config.toml
num_key_value_heads = 8
intermediate_size = 2048
vocab_size = 15448
norm = "layernorm"
positions = "learned"
qk_norm = true
init_std_down = 0.00182
learning_rate = 0.0129
lr_mult_down = 2.0
beta1 = 0.95
lr_head = 0.0083
max_grad_norm = 1.0
decay_fraction = 0.79
final_lr_fraction = 0.0
max_seq_len = 1024
MLP neurons of a small language model. Each row is named by its layer, matrix (down: output weights) and neuron, and shows model dimensions 0-169. Each number is 128 + 32 x the weight over its row's rms, rounded and kept within 0 to 255. Numbers have three digits each.
A block is one neuron, or neurons of one layer that tend to fire together. Before each block is what it responds to, as a language model described it from the Wikipedia text at the highest values.

Responds to: Predicate complement words
L4.down40:168147144158120136166151167090188129122089152126073122119172137155137131149199110081129156142141135155129109124125146119089106184126078064135115172124076098103136072157082072136083158122099194140096132104107163124133079128123128105112088086168182169164130116129167146121127173148074169085129179041178161111151101157092122171146148125143155170083174080156203156035169158123072108133121156132131085167154119166149116105126100090192121117092140170125116181161130127138105140114130159141100157171110167094113110098

Responds to: Given names before surnames
L7.down24:157100112112107118120152125093184141099129120126169151151155144154096128160180111098065111119086080129115153117143160151083089052119064148165101195105140140113122086172088116152149134089128183160159098123173116123158138139174092175142174200123155099147084180079126167187139165163084137161144107111161139149108106095102135165131206134099124118138126118149102139084098122142088089186140135114150157081153103157170204151168066188083110115124119115068103096088155121093110146119138150096093138109104144111138162064
L7.down261:129193085134120109150074143133093163138149161125106133166123133121100085139119147184117104139169099130161084144078108126191165095131144125118126091119144125104127139119201128131113129117122119118135141124128070108079123088112082081145111139108171106145115141170141174108057087161166148127086106140155119126159169088188108109101095156197180154130087146128152079106109006110153118099112082171120124117107095137101132143138142056132143127119191215188082091137127145113130121141152126140140136218123119124096118167
L7.down386:064163138151154150111112091116125099052140142149125158177137128042161153112130144167112129149083082116124122115111112098136135135242099096121122122094095133145091141162128128109118105145142119104129183161105118075056109119162127071215187108184096155077128123148158117105124082162105172154135141105154140094143145071129069083108150116155095115124115135125144153143163053088160153096065130084140126135127156142154122138161137128104112130072127130149133104095109171127112111191123125123175099181117161079139123149
L7.down602:085080103156126135183154189162115122160151120135159173120165103168129128161153152065118152114123127164096131160068039134094177056059121145060071148072160109142159173153188135113157181119048102122163082172070160008093087092120104103114146151150112162134100144108156181148122070151108120125114146163150119114135190146108095051158170070122132115144170122111135123174097090061156127159093172112106146085136083067104089096104091128124160133168158205186170133142130137120175124183141122131182117141131174193121091143
L7.down1595:055207129088111130101144140130116176095138092153138149169127166082112130073109081151151176111149136159165116104082111176150150138166118106142122122072168141147138124194144086127159126153148114114131134133103142107048130141161077061211131127164053133147119122105105179153120042144140161147113099133178169134135140077104095138112128122175107112088133134135145118120174015082103163055131150111134115050103118136036087136156120103143141146110088234186088145113055169123129104158180122142170127176110113157116127157
L7.down1659:106169129138176125144063145064116115097078139110119143066135108113138096201131119148119112112058121144122193133140154134114086118126098161129105141112106083152171166133104133142114164143118155118131157157173171169148197167187138138158141077098102115179119091097143132138179097056098123150117159142085092172061093131129172177175169137190073091124171140098135134085097165125127135093138143155151103143109132119129118101149179149120151147140100116143161167184160155117140121124144141152082138098154115143126116123
L7.down1726:134048140139142145121172152105149116100106162126115145106092112120072109123169110104096127079090124118092153120162160152048104211123106126161101102109141127201131177135105176159144086066072192140117127137065190113163132135145128149117163122182101138121095160096055118117214114127169113156186202152171115104096100160092114121157186106097101092174159103118096138129055185161120106083079120117172112114126181218087122105137107142059132088127046084126074147102122096100134160158107133126083169054095158109137122104
L7.down1935:172130130120166127149148169135088112167152084108153132169064020175144143130175143113062136114200101114102140130136118143147189087078175126086156162130145092148128124077133130139069180123118142071111076131091149119099071081142079111122152150127166115155123150136112129106142120148131145138127106111121126086124182097112154115120127073091106114110127125136097146130127094179113162112108137086125196117131183132090121149063122072139151150165113122188152142135146113117147155089123136136149139150056097115090091147

Responds to: Person first names
L4.down1712:137119110181088172147117087099075114124166139160112145148182123038126155168148058142133172178157232134179100131114105141168133111116175023104098101098153145188196096126127101150162066133152117125125124150105198084130109115176084092136102132179096111154120141125074158108057137169152159080136091149069109119097168193113165148128087095150141104139117117108161095155141047131140148126057168067071105103155093152112126100119169122126170153130139076175154110177101121165100087138115077113142178171131137162090113174

Responds to: Year first digit
L7.down191:165120139096130093120123162139126116147115096128111046202106125226148186080136131160067134160141167125174129150180145085139121135135130159092073068105113096063158119109094131077094136128105184170050118044104113111191178117081170089144103142156111121130144137140100123145178124160071095138126153170179097120157109067131132112165084110153156120132097149086142101194135154082160114140126168134158099106137108127074176103086094157151094108095105170120155124131152100124146076074081096085128135102120175185155149145
L7.down258:134169048192181097218108221133132085122097180143172128119138090156162075155159106128165115093155157093107125116157101147104171121145133109112139128183089169137081111177072156103118155134124155123136152059124081146139125144170178157137151122095064080160128151101102131087114140177183071104084114093136114146118104076109057127077132101133102135148144112058150142187190094182170162103135182108100151130107108086186124165145089125136131115113147157089099121119182150088096118194088119067140099161136170171195116171
L7.down681:164128139112085101166091144161238204138156145175131111100149150169143114132085097171093180097139131120163110093129173124115134141149090099094169085095090163064104161143124145065098159115130122178163112111104112141119168178125125137156144132092114209135063120193118116137132136118087100162088115134169153159116170106160111184139136163115119163144141087083113089103131111143094154141112138104153166124124087120113131131132126092136126112240127125098113122081182044141127141118064100107151098142133130141051125091
L7.down697:164111156083099126157149104147134104081116085175150079112089136166179093166137115172075101129107144084141146115153141115108124147177090176193067160121115166128131145186047091148126154139119143160121129149114151080112157125162096130136174152098140161102112130117112104127128100168137098176123081113141147155131185140183106138094083138081120133092142136120163093149149138150142126108147120148148119130132107125109140195163127117163178120083118153096162121105140142103161116106187110074146159116161127178150112163
L7.down1179:091118116080128145195132145071149129144175158162159111182108094128198141167094098078087108087112068092119137108105148083072151104115125119178117113080130176123105138097140128150116107094137157143128104106117107144101166097138123136158149208088116111115119120138174122197079141147114116128189140076127129131117088087112079089122085122132108133116156121140125110103188147121145141092105078158080175134123109128193111157151104153137139103114082119142149122059103195108094072147114137110108072134148186127146169109
L7.down1367:095136170105101062158176071066183117118143130134126128129111105100159080129110165136148117191132194087089162153098135104152110162146094098112026173175080107108099129146125105110145076108129154138137151116182112116096079119133097098152098110144136071087091134127143147144098103072066113169140118132132098176134110164140116124114112147045141132125079150091119146117168063140138148110118071098124123143131129075223058147068057085130125049123107133135116143133152131156161139180147106153094153154127092190150212146
L7.down1893:085193113147110106110129183121139110135166125138118158100131162226134163142154129125153131124085077089102114115131164126174176187111162140108115135097146111134098146130108137159147105113133106194112098088095098141138151104101094099104111102127107158140122110084071037126136123094143106125108115167134121149150163121117141112143130171147130044086165135185121132115121121151163037165121140133096098124115140178108092055124147144125095169071130192113136143110121119071170125150088036119154159154142169084158129096
L7.down1989:159099161112135113141161121200122134163130112152106131087147147124107137191178096122077119177189119167135088106118163060108141120111100117119130097117118145157088110132099105133165164133164139151154125095128143156157132131188153114116102111138137136134158147140091139078112127098160183156090155140157155162135168108098099083101098128140131117108160120079128081158124089125150140102148150119093098104125132130130128112111173063134110085124107145136093152145172158135160153146145179132111155081087124109149121085

Responds to: Year-initial digit
L6.down5:129086139147129154093095127182159133055156099166078151121151131182064149100108102127185145111142165160131078062170125131099172139146138127171126109110121031140098119125139106160180090144164151074149067141146113164111157106061159125107128187125162132081146087125091125104138144062107170144096065195077065106136200135089092132111116138208125070137065108131118112099129135170093156116120179109133146106110120124184155114089150070126164056135138118105109198089147114082122073067131166068146080137107101164129100125
L6.down38:174106120153151112168182127095184171125149136149110100147125131143121062154095104104124166122091131078092077195169095116141162115102126192097179119049121119169104059089119158141176151117132133166112156158103115163108103079154163155179141091158147124162159143129075125123192115112108110088092148107132184133112086075107087097103073126138143147134114105023088154038157113180134143132096174092148105154166140141137096136131147150126163134155165207099068117112115138081126079124039132079171149175161129109149115122
L6.down755:098109154150100185142144115119115116125124079195120101083139146129111062143062088114091152146103121163156105168184096150123171179105107104119120126127084139119087181055152107170183091205080085138132127111130138166159148096118149122140142081106152133140100139104152147113122086123129096097152105123160120140181143156108144109143181166089142131141095130094166155123151140119105180105081118076096127080150153140075098141106098134109139075121127167145143120103096137156209119176177126121167034134169151142195112127
L6.down1040:106145140113118128104115149156106061123130075166085156076155173193122169191169175160102164100168110130100112126099121096124146158112185134146095146099129130118193106115100170105113154086133088070112128183123162087128158122122131101165121118106100088114128064158056153109175106114178088166140155150177130080142097126184121113114139114116091124101087153116162150113114130074096101128161172156159106099157140096090156122130140106158182119032124124096130114203160130114074120147157139119124188124102143140125170062
L6.down1420:161114064173176150124120141135150128114166098081158110147078149152144088163108154129176141123083137107158103125125108164122154101061136130147114163137127092169092126127120078113169129120174146148090181096096121076137132126187111154145124167080104128108088105165127139152064108101126133166135113101115085152114140177103179121110133122165115073081170169174170101101137205158145069072130124221129071170116176033129156131102131051126166190076142118123155172139145128219144075092111122107156091108124131122160169188
L6.down1614:074180122087209145114173114145136144146117136119147106117151154110121137107133164015162125141153159108132192112121131097138137145121101170070112111109101165145189125115146053176149168056139139181118158138074127131140137112106094100128127126169102133151114101153102148193182129140112177144148157194100052152131184053147079183163144159142133068119154144129189132134188103168128110100118136140131062193107117105100128195177152121149151097101152118160151098127161087074125109101084087127139159180134175115106131151
L6.down1796:069190134117133132096121095061103089141164134120121182147115103131129129085065152114104162169185126186130091200163122139139128106127093137142137085120151135232110110113083107148127090125094130170112145106117095135091115153114126099134095128129126134087127174092094064140127191113117154134143190091108096112103155121086096148159110110161065112127077124066101055117174107129088107196101107109121117061137123163147121104116101142157119172099108106125180107085142155158116027139067115117134072166158103130175165120
L6.down1995:074117085163135190116112117099142067106142043124105125168097105133146106113132104111181126096128214122132154087193134085188162112191095162112127126112103117103079127130156163107131155103145125092161152086122152120182176098162117098160117091145132086093167123142145118136143067140132108115138118126199126154148173071081166078111132074149105167158089057112119139144181132173040169194063161072136103111112146100135080098166117161098110189082167127066136162119060110127117060181105111163125163149173077129144101182

Responds to: Leading digit 2
L4.down1077:035109180172145139113144106182142148177157171103093126159139112144110139218111144119096110147152114149073092157163173101109133089152143160153118085139117050176114072153128155122149126124159126107145147107132106114118144126120151138119114132125132066186096114092160106110106177066122169131120163084112172145149102064107093061155097205075125151148165086117102115103112096140152174152119107150138150081140151117140140095106132110128099171148142158108125141117130076128100117136115022135117189080086126124075141128

Responds to: Citing a written source
L6.down425:134167145094159160097156151126145114116091130138075113117146162132112182127107175096113150155090073088120153113105184105161102080110115165148105107157174106136139141140146076177141075145140137167124119167135125160155131112120093140083087114172097072156119146147122179136157103128068083162130189148166127147134077085101169195125121122118157117125087094130126109104127145058122073158088179098125146102121120122114178141100189145108152060137155116114070059150205161162120165194152159143132054121103146148112114146
L6.down458:152118148125148121108162110207097112099116099112145156112111171118117120174059164134156147066092151085124149165126123082132138143113125172168083146142099126168059143180149075191182135121149096122156151097162124125179129187166101097134145133101145166125115135135109117112140094127151157129095131122134134192114065111093138142120154088165089089122094106162093133048143133051111183084087183133115145106110129142056156140116144124147077086153150120122111116062105111103131145117072126093138137168104095120156130186
L6.down657:150166126134108090097132113148141108107116052115149112173089183089148147074131089100058142123104117126154161147129076134121106156134075130150192086101143178111142092098204150181152100162104109089117115192125086134152139178123146078118157134129098094183129143140094077120180112131179136091154170126099114159136125107123124179183127088109123082121155158159102161136090094131106103133088174164125105090096165099129121186173155131148117053165153136073171117076124111126139170165144135126137141157121067115114123177
L6.down849:136140155126101152133105083062102135139087074144137074181075166115141113100155156140152108128139119132108111043135144119090125104134104114132180154163132132093112120066163164185113082146148130130112116133092100136142079073070168187157182152119153107087184116144071122154156092091151162079094113097172142090152181142099086082094197108113143116055022121106124130130097107133118116148120071125181134141155113094151141092122048205125134193140113127156168151114057111123129166162143104132143173098160153109112117120
L6.down996:144125111118123126097106113166155077129086100040126086133105164135079129104173126158119143149093143169150087127089119198135134159116141065102096167094154119121081116115123132084098157115110085163152141099119099144113148184132144152087153081089131064137134085087147130062115135125143111092129147154093142111134160116099124121145126065180078130101124066098164171087123080128103110137051110129087164170059135147110130165154158209156124092163063125141096138055097116131193099138102105118176143109156184136156118148
L6.down1167:107150131109138105106172108150184098078146138110130128107086137174069184160091108074104099126185160134142066091127125097184134192165126152150090175118133138074137140114134085223132122085123144207137107129163164078090180141112066168106145082178113112161095132093140112106157069129167182206075144148099121180097117169040159084124117151146184146104106158158083115082104152133193143155054205100142128086145101184124143046124111131124162103133162134179148151133094099132103134093170095108099156116137157093139134139
L6.down1292:147105090128102117148154111161131085154150146149133138129136138130131126184127223095134115122166143166159137171143137151170066063082066090114148177129197148097152117128132107168121129068125131105116129113107102162151126136165153136119139071132032152089088154127066082113116136141142138142151156126147119137119134155104110159149122102141159080198137078135108130156086216106138158140097151111108149164107109141076087160101100113123157097119159117107134102109162142137108190155154090113139130126081155095160103193
L6.down1902:094128143100118104137129137093089108110141148126083152094121144084142130125110106067154101171166192110132238053123114107143146086155158174091155105124159168147138070121134153074115127164103060117068131157065102155108157085164169113102100115108115161196135140155097150066158102159197068122118125093148127115143113107123107169120160087130133120109130134110188062095153092094185139071093146159122140143138052148120115094157136171086059104077046111118150112126114154093156167137119134128154194150119132107125146121

Responds to: Descriptor before role noun
L7.down149:154158115118130064131125124128121103124098117097100090143131179144102153102117193162101131071127114129127140113055136129165102084124119097085189105097148142129121125105098118146141139131098064143160104131098149129054147140158168137166100131163120160144120082129171107122166114062124122159100112099127157167088082191135148154063071170173079101074103137174117140099133076053133187111113127131128124147105156131162101149140089110066088129072094093153124170096114148095092133163142123099078111100106129144199101094
L7.down975:162117112087113134133127140184119148183144142177196128102097135141117113182125152092126181142160099138103126094137157120078129149121103070133120137050129147103181152110183152077075171168120190171092134060143182062136087130084139134136177148159179067194103124095113053157109143166107136115100102138113173157126133137072139083151147120085139118079126093208062102103194112134111143125094073111102127149102152133176130183103107123143120137139134061081133160143131153102135115102129127142094121135175156138071150111
L7.down1330:199073165145168140149118125097083142145175156159099142125103098144151142184134166120161136115112131181119147124190055093116126165169148141120109097105197132145135113130145127136180224102098120107146126132146124078209085182086131145126115161133150121213154116112146122125121116118044126153129134192092140175138158081099164086135147122140033154133140109188113085176130214083120151135138173137115150141138117162142094084150131136130138146185084121109091138134174170124094144112160140092057079130117122130128138115
L7.down1544:179155118122119069188114113095092157188131118114208137159147187130082102134127158112091147131138081133152173135089139129102149105155126109056177121124142123089171166109110087154154144144144139180108147016064132116160084123131058099143152109127104130091135140125204111123163160091056084111128136159174092156139137032132205171067118167167154120109140134120143136124177120077155196128048106145106104095076159200118094123082170166139123138109124105127096155116137217086127136160130099141154118135096086128098196150
L7.down1645:120105080101087169179098174129133126164149136130163140122082163106071149116113209141200144107169108168126116122086135145161150084068153139144155136133166141075116164148096142130125161158136130149092101125138129089106119155110154136186145153153157178116114163089101077059122138070133120126154108092165145143141161078163113208073117101130136095112124115123192132180136091134125121188151113135157084168124102072127150187141139171161142090134135142166104098099135106154110149176098178141156059152132145090127180127
L7.down1812:177079117192061159113107160059053115146097143124158112188083115132100133119079125137139072088135198092120080157142106176119151104133140094103140135122097152140158102067122152150094150153120155136145131162117086090122117144115193116165107153176134140086129080121154114120130099096060142121155050151168187184089126214131097152102116093111208083131157139092125129176141133046128129143130118147121148134118078086163122139046134122107160130143079115127101125137109158137155121200195061185147189118118117052161160100
L7.down1864:168083067186122116138139097135081135116155144127115134088139046151083121060143130150129141152198103117129137110097129089120119153197156102170052085149068079141099100150147186105087137152135129112212088101103121137088132115113147219111064158143124150139106158121148123195142086102189132145178172164050141125090172086120145111192112122127161135130111117118156127152106129094170141115177098174133141169085089091130130082140130188182150191179097152126151120103114191119162178138133165106108149117078126081134115154
L7.down1944:131109122144120122113104107178164123162161133161160093169133098126104117131137158116126147110197130090142109145123121179088076057119174121145109141182145148052053134063101121143088103131191126166155120076116125118136164129078177140191192116115137202105082084161149095141104118119130091109128082081111130186156153161113135174081168137110185102105073141106135095143136058096137152139191110177123122142088095073139118085128132175162070197077146115138174078138107116122150133169107132148151105148153110054112156128

Responds to: Creator-to-work link
L7.down63:163148142197167187157102133172149063193149123154088139134228135116073108151182120093089108180145109185133097147117100108170165161125152129103140127139145119160129095063097193159101181105049110136162168138111122098120119129158091120101149094162105103197144112111162088147129091178117132137087081194133098118157114102106157107143154085092134101128157141109135153123130088132084165148156164149101137149150094119148134102104146135139133106156125059144218128165100110114113105101102154132088173133087167175115096083
L7.down352:175072158108162127147142130181125143129097123115136155111079086130097142137125124091070096083092120081121169157133114068161124131105124121157082120156120107201005083154132171161111197164172183143133158175160125163168054163098105141117141166105094104124139082115147086150114089111131130090104123147125154187141075118109151143159108111099138076183103103088126191108092175202189088160100109069103139162087143091092095094171087131116131095159113142177105093135060104129136123129088083069097065069115169101113144128
L7.down815:188201152113130152101135058083111125194137157147066136141137154162087113098139152170130168100200084133099146158159165137080107104119163119105135115148155180085109128133087142154104125137125167168145132104189090136180097126132126049107119136113157143103130155083114180115092133096129107102143140161123061110132114102099108112159111113114067153109138099162110091192143184075135158128118137109129090098086082109062069147101174156180100116167120133119162113147080102142064163192129110141131178139131111119147136140
L7.down899:142117162150107195110133081143078177186087103102134113116063112169089132103121099132094144197170132110118176080137095142069170115082107095095082127136183117130145083117110133068143085107156119159144158133125115188171183139134082152095194143134167105125083151103128109069094134158103139106136087131088118116106113157121142137133149107086139126108136106144147106106127182116074178156084159103144159112125113096100121109132151027134076090150141119126172087128150074170161149132156128128103091117102094185081123117
L7.down970:082113120129070077101153157127087119157138113146117098155097097107099121147133135087115119165133111096034097072113159084146147107148113094186114092151106144151139109080103110084116133052133017145085160171132139117130052107161129078042116117161143150151159116172135156131105094148073099113166096104109126131127134070107161139168085119176113099136068154156139132116113083134149094146108122108091132154161095118162107101157194105198088119082086161179082085108150105061103116099173071091150096132203128140115136125
L7.down1441:114166172136171167082109204104135172138125122097146127137114175126099175129164149123113104173113133067083170135123103127081140125175144124112140110055164123095170130088182245150131096174114141092166201155139177147124075171139067117161170112124065081086168119129144135111114112131117106115098155147137104210126092083124142152156159206122176128188161131100135131107097114135116167136153131108124095127122146162099145149182161143151139112163078111119127181162117089129098091164119152141122099109167140170116143173
L7.down1495:135140070138126113085154139125198117166131090123101130177078191159116161157091187127182123150083138094116100119125116163106127123089116162094169135134131202184166095098177154134159102114062119087088200146098132130111116094107141128076125141092131150154181091175112091120161106139078109142100086112149158169174117233114141159141127137075145072105175133110148154095113113109109114107123159104027131203108183110171149151165144125138112109175211125173161141136120180148116072105085145074096154156135161156094138124
L7.down1827:152146166102144134122170086159096162069130104093160075097192153104130082166080137135148175094129167154128151147141136118124107121091115144149107141124095184138069146121165102114187077153112121103103175134082170103187060114069112073138102150195106130095098076149145125103150073185125109141152151134161128138109094087081101149138121117147131140147123114127098098090121124113086159111111146135095172131104079082083128113165181117114092105072159133142208113126138144113091150146057161113159096153112118163091081148

Responds to: Person given-name endings
L6.down227:188080112150132156111176158155077114161097088096097108206122091152130115146194082103119169138185094137154154127098075138160149122155153083148109140113146125126109120141151149120135117111193107077101133140075144077123085063096116068146049106150083114166111098140135159154090090180125122100066078169046107119122108188095052138136137119136183131092108153068174125121094058097140113139111103158160108122158102142155139165119118109091118138194119056147136117140114131149161119159111139146153106135139162171078168148
L6.down268:136155064147127133167139136167162136162138131102100149137190173067080110192108092113122168067078221108106122112085116143178154108124147118123120113075096143158137131129133202117114105170173073121122182110120125102121118144104112092150141199112128098207139153154147155153099117190141208077139084127097174066145165191082164134076164121131096147071134134151117124105132085087139145139184117122104146082172139159105141092185144067162123136151082159108123112187142108140153153094158157102109148157124165127111149105
L6.down587:107215137126164164128112144161148190150149074088067076145086175127168149087084076132152132152103098105107056088128141160147108082105141128107164155141112137065189139152120166107165112081204023119111173070108131064088095160139167077136147183167082067126202122145208178181121088131166160125102121092114166109158146179101172202168115125151123032113130108074165129122154146146140148086102141146150124126182104118102186070157107115138099143124134101127111115132164137124093124106075138119099125144130102131041127150
L6.down606:118089116151096144141100127156099138161114137100110082125194115170101097132101118149157119110179124134145112165090073079181150122125083126105178094140110171140140153147146161096143159071135136165112138135133151120102169080136127099184076136145104104148102131148154040088114108112120148105148115144079119126204172255160118109149071173129170143065142136093140105147137063125119138106058149141116108125110129143084114101104160096164132090186134142117116126154104126115091162145132107157141150169141150124089130140
L6.down876:171116157097099107070111135142157121123103188183137133179150157129144186114089099130093119155150109144096114112169112089131103068100067113186135121132090160116176121150095205103159134076116102188076123159166094057181070144154130081108158150171119095100145067104124111153117078180134133112127118131085093124116105244134166106114159121168171108144163076094093151191164101084196064091074095128098174077149124098148179111146096161110024165131116159072084099141124187087116138087136128127158121116136143145098119134
L6.down1282:189213150143135117164129098094060158124174107074164134147176102102118112112110083132136152157148168137127129135058050167135155100201118104128113179132148106093141158107111143133102090170140063153129156153164120112166093143126145090134106147176138076182155040139141146113072057123110136146131109093109129143141129135197104119138083121137147176128123103177171145153168120124105112124108123157136151113113148111152145054100082083159120051117135143125155050151082146148136171146159079119154146126045104125112149106
L6.down1365:086203148121097100194141133170082084154094123171108129111039117042130126101163123088098102107137078100070163129092135093082140153099171174126074127122123141151086138158080141105108177125130158125148143157138111108159076187152127147152106116135193125199137139116143190136244128144149114149104068068156109086147138102124154159129146112056091114071143120106161141083133095122140094171116167100165139126171164135098131177172131169081112113093121070127130081136193093149100082140116137123092115045149103120150048110
L6.down1865:116160105140133149165074088199089159142142079121175166141057134153123149128187142130133118127160133094112128106086087113222171102156149110089128060109167139107082081121130092075130185176166106172118109141117144110105080139114035111152111126162133071115158133179111182141104086135178159122044078101108114125124174186125179104037093104141145116088144105141167097099122063097151155097108125103115123151107153114091118117133166080150153075169167136176116105140153158123126137126052122110100152166123125116097093204

Responds to: Possessive apostrophe
L4.down34:164119136096128094157213146126148092149159159143116101130106173113079151145137111113114160132099123102142113088123110122170105111085133152160119069138142151173132125126115117103099144224093098076112105138171124140157145155120101062127102171211165156113113134158140255169128112061110168143156126151124139147097093085069101131123144083153124063152163119190166099120149126136150179104117114100123129206089153081076156125114169068117168119163146119152134107120160120178121067108112031124107141131112099152112134122

Responds to: Stacked pre-noun descriptors
L6.down241:111147166145126185090112112137139150098117141135185092132134183149155100129068115178114067121169133126121165135187104158169104130058137058157100126086103095131130083090154130153152144151073114101138095132112134149074147147109169115117146156197156159102094060102171077190065119115082138111111100152159130118097065095113105098166064115086119148165069153105153110111108136105217173149125135174119093092179164118116122106112110171092061180086138161161126142143096162127137145154125069099108112099146113164103148112
L6.down658:105091103065104092113143119186165146155108172133184141207135132050096146136134115186141137144138119134150126124085172202127069060048130105132144187154074149075072161090102130139135128133132155127134097163124117125134154152136162115178196110109120136088117124146137055120090127110101149139103121036135094168154109131148090158041173097082084099116093131131132120156110100109139110140179127121152130116099161128134096145154126175123077083081166144096163090140131156165200139095122129178164125165180103107142138142
L6.down932:150123123150133145192122086150083150103117173120082138151138138099124103086131117131128152107166147105131093165154104114114136143076167154133050170097167125152141122160138126135162088162168116107078140123110139069164075103148099089125119143150139104168141130133135202117107106131128104079056164182192182128164143247154169062138145126114154090161136094057103050093107132158129088157114088111038125057159122198187203086112136162152195152189095134133089120102120108192141143154119145100115150156074100101124142107
L6.down1326:153136087098063160099099188205174130094137076139104149128067134165071212104115158186157158159121169102104119118149108153171129151118150109157124087044131112154137105110217137184142158145108164174182149135138114149107122083176213104183123096117132105089094111154193131123125132151126081120071086125096123152157163160152152143062104124147151178169174155159130104171099130128167101085105089134111077067157199143184118124160098099190095116145136099103145129078157134075126067163129159125094169101127121141111182123
L6.down1342:138160116117091175051129094145125080114135123148099149114063116102123155100052124132119164115120122134142133118145137163153127180082075068118093133109142118132084098109126129158097127102142208126173151165137156154085130113226095195138112149131136125082098093133138116145139132076154105131071073189153146103132192028135116173067146120150136102141102141140195094119129095082136056110147196088152130118094138063158100180125143144125168133160156087089156135170148134084147131083122130136139170080086140157139104204
L6.down1646:166078120073083184111087138057160132120196135135175110160153190131092129111129143167117056189088055138142087150102147138137122122139169112140146161138132166155125123082116149107100117102079128092143142070109089204070123075177129119167122129174072174097167055095068121125114123139102136073078128127117165160178117154097139159126180147160104087137118183131157153137096194168144139167123117152133121160137084086151096106100150122142118086053119099138151129117127083134087110139131158120141145163129111230137115099
L6.down1675:144125128133096134171136152138155167105126112133197124100160141110070156085144156126130117101137141123156136118127119081222134083111131127124198152154145134073096051095128160123143132041160105122126087107123154153095117129113235164148106119192139143079068141118121112142155148088112142119163075080135167150129169117116131133093148118123126150116144106175105137136125150106160136147170130121153098124176155113171131129091140087163165123084108105052111148126112155103166096092123110173116132114103079187121109129
L6.down1812:162112073137145155164055086134130109114166141143071071088138129172115101101102120106128109112149146137137099082072127150126169155102161137112145100156143123105118176110156139095183103149100104152181138120075146050094127120118121164136087159144149117113148153134107139102093114113158146101103116115166182171125183170116137169108160119104159070093105167169126139092134056162120183074163169135124113172117126163116112176152122153166161154083129079091096116164100141105126158134152147213062153088160103115159131098